{
  "n_kv_head": 6,
  "qk_norm": false,
  "tie_embeddings": true,
  "weight_decay": 0.014
}
MLP neurons of a small language model. Each row is named by its layer, matrix (up: input weights; down: output weights) and neuron, and shows model dimensions 0-191. Each number is 500 + 40 x the weight over its row's rms, rounded and kept within 0 to 999. Numbers have three digits each.
After each neuron's rows, "fires before" lists the tokens most often just after its 100 highest values on Wikipedia text that the model never trained on. A number after a token or word is its count.

L12.up511:546552483476493490511474517500462468475465520520529399387495457513468440541484445503550500525549543456526505435467507537532471465453502483527448493499492617564527488544506570503437564485509526464481555510536486414624514484582497529554534528553475489533559477533472489498464496547461458471491512548487494529566498503453466488490545524514419439441547551565529510535513563451489524514526482535464489532510469581500486499447516465519477560440516497464539507464517513444487429472512499527466443472486552523490535550513435507488498524512517536533450430586431507463411448509501495499
L12.down511:554520471514501532571483588416516430454486504491503434558495502585456480502530493452525485524479518505476531472473526533470471481552531517498540539513471551450536482521469470485425453471542573473517503541509485460515460520495459566555492509577532465531530530460526423504532511462519590495458509505562544523479471516565506511563460538518446419450496469524556420526475500528520509585518381471528474539499568533492471446501486516438447465474516480461514464451525558537495520589487520487489463497435460493467564512432405540483503462492543482558533474519488449530541486468418458531
fires before: "7" 25, "8" 21, "9" 9, "6" 7, "1" 6, "±" 4

L2.up173:465500516478534514466479522462519522510499611508572488542458543469490516498495528561500545587499516546452549534432470496498492491515487463549470476524515514530468513445515469546421470530559569517454447464475544591504476541503542536468465570497479480492544430448543437544435531477522441537470475477558492568461482453581519516503458537456491469528512481497453469482446422467521457522567442476455465533511598560488554449464460507480560558555533443489443489457525533507496528436527525517473555493499521566541458429525479513455477506485489471496526501483511547453387485463523541436
L2.down173:472478478471479498476487502528533465501482601491501448500518489502605542496530486517528490452465474545471491543454447496521505504447523545565519479462531548585530516462578503466460485509536473557505495460490490557415530522403473474517458598494518524467600506466477457550410422530506499494478490496493494508479516529507438443547443476448469468517538521525453474454490464463488507518533465521569452499554509509582560493464447515522519450492529433540461471516531559517502578531535514559485430462440517571556505505492474540459475512419592472487464549579503491459449454500562500475
fires before: " |" 39, "out" 7, ":" 6, "\n" 5

L12.up72:518465514475515485501515433489538497502487473428495442473522543479572478519537487521419467461483517482502519487527459441515509523481470621494528461500520485496505512530467573463528511534543432552553500492493534543529527550519444468489472487568489535494511486484533505443578499479494466559488551456503514514476495485468408438481479550564465518511516495511566455452482496502477530514520398492511444462487465459557487520530552438511499502509451574512509499525468579453500506430542517571486425520611437424508454469540530510409574499528492441496448493530577467517556569568544445555
L12.down72:547541500420525533417515473530472533445441462530491502522406490486540572491448478499440517485536536568516540522508451403478451538445490515522525396490526555482509475471489515489512523499506488514489479543478518493506537460477484556523497476473481483453444599542522504494501499537536505491509515427467451459510504524521508499491505441489498495494499579577456438540515464490492503562381496515528485562535503575452508513542494422460448462522449510501433471494600536484444523538502452486528580492514538528483414560560500445564552491525584500443566524531472482451530540501529537512
fires before: "0" 55, " " 4, "9" 4

L2.up455:477510461464516488498567485491458506459527537423530493508516525561448514479438484516446477548458465570507478545504547462490468490523475457576523513507509499574430581471545474510438410507540488450624444539540474464579564551431512509437544585495538522535517491584546435548552503488532531479538462506486534502431458445560525522463466505502473475516485484493499496501460522429508541445494492450547516435515492443458487560471550478494583515512509508555545577495567463495455482504487469470516549505475444511533443496486559472478445529518478426526541477518582513479472496467456493480
L2.down455:496503544439570505535500515506551504512479474449518479455506479402483406520537458503531569519465447435474507525493497481515523506578558466496456523455518475540490524525518531492441485482505447529550441518606492512511558492497525457484533453484497482496571465457515448483610507472476452487453496479525504550479454523423456482484525510504415461495482542538507501538475484494386523509480471480610471509527506532504495484473540506538465541563538460499499492439460565530519544498525544438455530553384493525512545488428514528549529462523456444454500532544493614536572548484519512475
fires before: "|" 44, "\n" 14, "y" 8, "ural" 5, " |" 5

L2.up448:482492450510506514504422434500499509492485490529539495483502580466539596444434489492468504431518460563474540580508499509470463491455470535520471546472496491511510537566447517481441489518630513557568515483464481543523431558456475490503553475513427458492551487487512527477487483464503539549505516544464513545528536454493451510503418461510558466456543462471478486454558494424519505548466462482475544454446458499497558486546473476450507525501491472510529478592484584447512504548538564500473460523408555466437487463500488479547499541469524604433523608555486498536518470487493510529
L2.down448:437484486476471571489527538489508557484497559524570446480527555463507431425519549533434504531512484535517529509427482503606480565566486499478504496541498519484519412493415464551540488529505572433539456524481556514451484521459527515427422482476530455511515529399452489373508454493460421517487525415463537504525491492511540505529513508573509460466466464473462468502541480468462481523473510436447510522533497516496493482571452506366516481536553489479528543509515508500474512519519539518501537435469521547541495525549533507500519516458496498508543517421528512508534537573471556548
fires before: "lege" 17, "lect" 11, "ael" 9, "or" 8, "ided" 6

L10.up137:564472492436504491541475503521498533455524600567478529401556550461462570514461544478547518526522479458460510486546500522472454500438561450505517493508497531508510544382537478463444488510489529504525533529526508561521454483571530526531466461506532486536505486493494540523505537453454489601469473493546527506483480536455502493395509518446485492550499489548468480421530468497466502466520581498587454508530457495479496503465466466412444458437499574553549522441588477546552485444538486514432460459540443454499527509463512505517488473442523456498547453584450490483477522545531552535
L10.down137:486529492466538389433515524471535501502508484534539513548534470454522486480478444446470529500520460466531483512506489508496493449531521469520512493475451519486430505497424396497529559572495481440502525382535565493457549502494573525449484589529443461489505481522525564441532428529459555408541583528582465469451459448462456440553482529465504483522506515520531473499530475535502522486468412481461552532511561515471501542455555487577508534518471518499490560519506493466492434489544499509542506531474541541409511448597576526446463505551514477500520519484511477489554553521486506504
fires before: "0" 11, "6" 10, "5" 9, "4" 9, "7" 9, "1" 9

L7.up542:467528527521475487567557428537486405482441469557504548507448538515497506548580545503515449483493439437476514501533426459474495494491489535522502554481411505465502479466482560469569492589490513443481532525493543551465544488481477505518471456483501482555511482465563564500488542522509514509489540417534547490488488484450486513490481555538477510528471572582496495529491511497484449470569436485467462483393487473464525493516495452532470530500553498520516540538464514447523534444565550466473453563525425492499514374538498540603506502532429498578489519441537522483580492471446477483
L7.down542:513525500509470477440511512543514473524516572576551462483519495574463534471527489505458538448448515512511478460484569511545432540556515501508454493498532521552514501514473488433531511488527507486523491455532527524452486572447425531506500495521504439490558495511480537424501485423533551393484426481483478507464469508606475473499572507507481491457519504463503522459503502507509505504467583476572412512538526491495474515515476527491489518477558501450601433528509487507561507428489405427553509523478540525453544556510444426459465501534571489434466385560459550531473567511527511488
fires before: " " 49, "es" 4

L12.up185:507492533391502499519468453500461412433570445420527462491577424511485540516486510481540514467579504468470466477481515516468466497455458533505470482552549525480547487466545493522420533503544412508516488521554477536527499432578463498518483431511471554487460543502427565499519552505483478478505513518506524496462513514563533563488532524485444512573528567511512433500510532470528504497485478514462482565564588518525485546522456500493536479420466542491543583479494512543472398465561517522552494457437458482537518541484473531493473500471529594468457516569552512455476414470491465508
L12.down185:534470525511498599552506436500480383452518538498475467535543520535432465510512515497494501520505573515517510481411497514517505460449379495434445486507522546506566480494541575463476436559481475434498456585550482522436501424500482466575474518514502558541510480497504458602475493522497502472472465535508594474541505449504519560608486459485493548456537541470453490529535556523488462483473516424502559497522594472511570485498497485481476559492486463454502546489510543530457507463473512465448588492507480483496528435491540500511494460564474425554497515496540491502463478479484484517
fires before: "1" 16, "2" 11, "±" 9, "4" 7, "ec" 5, "“" 5

L5.up470:446449501571482546534526510505511486453503443456489540482528438542472546541484526512509481515462490514528519419468489609507482464545479500463452448435484595512498495561505514414503499501505500524505501541432473455477577540525568460510572477570498519529447430421491482579408491454512553557509482518571480409483515501515467508512498544515418459491394527514530528524531470503566499430563567552471444420532520504492439534465544458493454548516515519568510523507501456511579521469525543497544496504518520460503450493470537491490522500526455482530488551469570456510489437513481475492
L5.down470:537480512510492489490573471458521479505481392527477447436531499500474521522579497533450462524483526451436513469530550581493515499462512475457585495463582445431520565462606506536548515502534518522468505433499505473570508511431542483504597472504429459493468508479451491498498534497512516460433481509549506520549520610543473449484464464458509524492447474538554522409545536527483445542494454548502435472533516473547498481443434522495512519582553546503531457499552535529566511516492456532482459468489593437477501525497486471527494470506503562514485519472461530489401466486534470479
fires before: "." 16, "," 15, " in" 7, " of" 6, " to" 6, " and" 5

L7.up344:388419497487366524516487480543577427469522460475508563483483497498466486534542497530562510586561492440542466493480494490494525477550499480487450466586480525522538536539492409481465506608533565465494448527532485523476501535552534534492442532488482475550457480470566524454450474498489512552459428516485428530494485488583530503496516556495486511450475476418467498409467550489465451553523476575498484516513463556497480520489554516477510461535490535475458485479558515465475564507555551492456547580524506516454513512502490475511515484503465442510496530448539559482526456491436541450
L7.down344:488509500538461502519475519486476530562523437522475463482517529480591512494486463555494530515582436497485526493581541525484547627487502425502506538439500493410464514542483521480494544490426463473566481456411471529499559521512567538461471495500487557545520463451501537525456474469590427481499488476560499428546474490479500464500481513519492528539531432454485580538472467528512522484499558414487452531538395451534487507532535551466520548525559454551487513521525446539424468518457491519460510460461535532498566515548507499525477435495543493528501502469478504539549484443505452398
fires before: " to" 23, " in" 12, " by" 9, " for" 6, "." 5

L2.up508:443530484500526506506512486483486571583458512548528541497476502480489627466462552495451585529470492478523471430466506474528492419451433490551494540425452562504561472528534483567443536482503475476534526521535526497487479530472508522447512520487478451487549548482526500534538563407447481490517483476511463503492499456550466560542501439449511499517527507537508456505450510514459520454504564514574484545538463487500518454475440534487528452504576497544392532424476485491540465502470505529512518492511495501506452473541578543524396534533499402553512486514553566531425447544455504430
L2.down508:513512472486484426455522489547492493573520554487485506428456480491496542488561546426491567502446473499498490463579561519499547432477447512495550535484387478548483539502474526548451526527462507478511482514537521482529506521475538507504477443476421409487482548437579486522527572500502475496475485429518550531538493493569464536527535476476525498484573532523536503485521557553460506504504542532474444520458471545487521433416444472466508507509539407517515527480568373518500476486573464481541463491475568544443479555494495562531486558547516572531455507479443456467495523495502486416
fires before: " " 27, " (" 17, " of" 7, ":" 6, "s" 5, " |" 5

L12.up159:489489511474441524527516474523526447539471493426478442501534485491574557549527528488482591531507403543540422493463503503502485481461508599593379440512544449492522526483433508450469474541492446442532533475500489523508495416509472429492474594500513501549509531527475538493518492469535546515471558528498458483555475531597530487456408519493429460503504527521433452548503471547565566565435437502513600480494502470529515515440465558529446512556459481491499520486490506526537505500509524511541460500482491454536527460489500481476526541496466442544514449436504456526491538504538540490
L12.down159:528498491531517472506546555534479488480549414534522526508491561479517549480465498432487603528456514478497406511526490447522559570466523503537470482569537509475467471537415464470446499557471513530452442557491509427494539450442489552549465476545511512560548492558442507517526488484449557445536576439536506504526525541509488478579476591522578512505542509488476436475459449492475490487425479544503536514499459499511496539460473474546532523548482474548502448517476428569449529527468464461565533447524493555527517443542473440477475489465484480457558477391448508510547528480440524505
fires before: "1" 56, "0" 27, "2" 17

L2.up365:495488537482514466529503508520446553545475529509457519538472537545508519464513421606548486529559472472516505473491449445521573525534478470526480547565466516491506503571513563465513443529551494472505426497435523497430559464429511496448465504440506438530504574509528421551477496467472422559566512513500457433554494485541504458500448468414481452529477574537461464518452505460535456509448527534426527470521491565493494456578542463538496533527522467517514510523521546436520495403447565526527482423491563434488527442479537555508526518442536554466504505507518537561479524495455492497
L2.down365:479466574468539427487515533544461549522439525515512496506488495476494519384464475538456480534544455484476482485476440427546609408539463483513431565555467529526542460511512473494509502532549491430521521542507530528503559451396488488455435485452591471498515557476479469533495439456488465550594440510505480466555513460538507502506490495454494490577448524545502414527439502495531506521518510567454550469506553556536481469586509484487517496524500488539499483545519519456467460451482540464549490480538514462581490461558554547449464525439571523496491532464558475483492525515481482500
fires before: "\n" 48, "lege" 11, "lect" 8, "le" 5, " " 4, "or" 4

L12.up356:408480534525484497509533439498425509535446548486441448499472502475501477592605524518580539541461521560477551513574477501530509472542496539495485509466471539485568491456589464469462485551532472484553534538493481569469557489576478498545527455540484557520512503502506475462494465525508499559463434430515486479449477508510453469445564440531473490488532445487444538550434481518521539498529451500532527458549433441571422496524446463479473452553464539515486439451443531443533569518538482476518502513563499517491501494506510451466541447473431489545534469538567438536561445506495515514
L12.down356:480496497475423456566537475483534544438506610465520493514490526469528466593605494526535540548489516464465555510467461449539455457529485448480465535463526515466490499544545490461418520480505511499489515514493545461516520465559441502565500497538529556534451510488534539482500498488471451501429452490524497511407531538559493543486525520484505490448455491515429568543429505496589501524456364531521539496479453506521450497488459555517454431509489494529481447493401402469466492595525513487488484529515463485528552497492514497460555461504513604508566505536525487537543483467504514524
fires before: " to" 74, "0" 7, "," 4

L8.up355:531506496503395484523505509446487517563541496542521405519522424506478464488510516585526486570516471490496466479542499462508502502514466500437532509477576499536456528524543501524521472498504519498530487457553513540457431366534495565460450514532469429606513446421468565502545584475487479587521477533526513416473488552491526538476439541482420451535501537504457521507469465598488546503437555540522499488485470538411574548443480526517467494473526541503464541494479534456560502516537502480459490503483482487473423528446523456516519474599468503469524501486521534510498523479500485460
L8.down355:507518516526467431579503480472515486553490490499521509501452445584501513549534441577455496499444449528489497553512513398578475511517510452442462539450503399466482503488534504500427514479541504518473501477514431493506463515509520553534536432517499462518641531477499458448508446516530506418558547493489509514511521549493408492500467482460508462491447533475482527452460523475513436536518501552487447497563511492463488461502491504501564446493490513504488544482529565492591494580496458527501522480509619477479565501493488512483523541492556441489501531530487629474398477487526513496
fires before: " " 27, "9" 8, "′" 7, "″" 6, "5" 5, "1" 5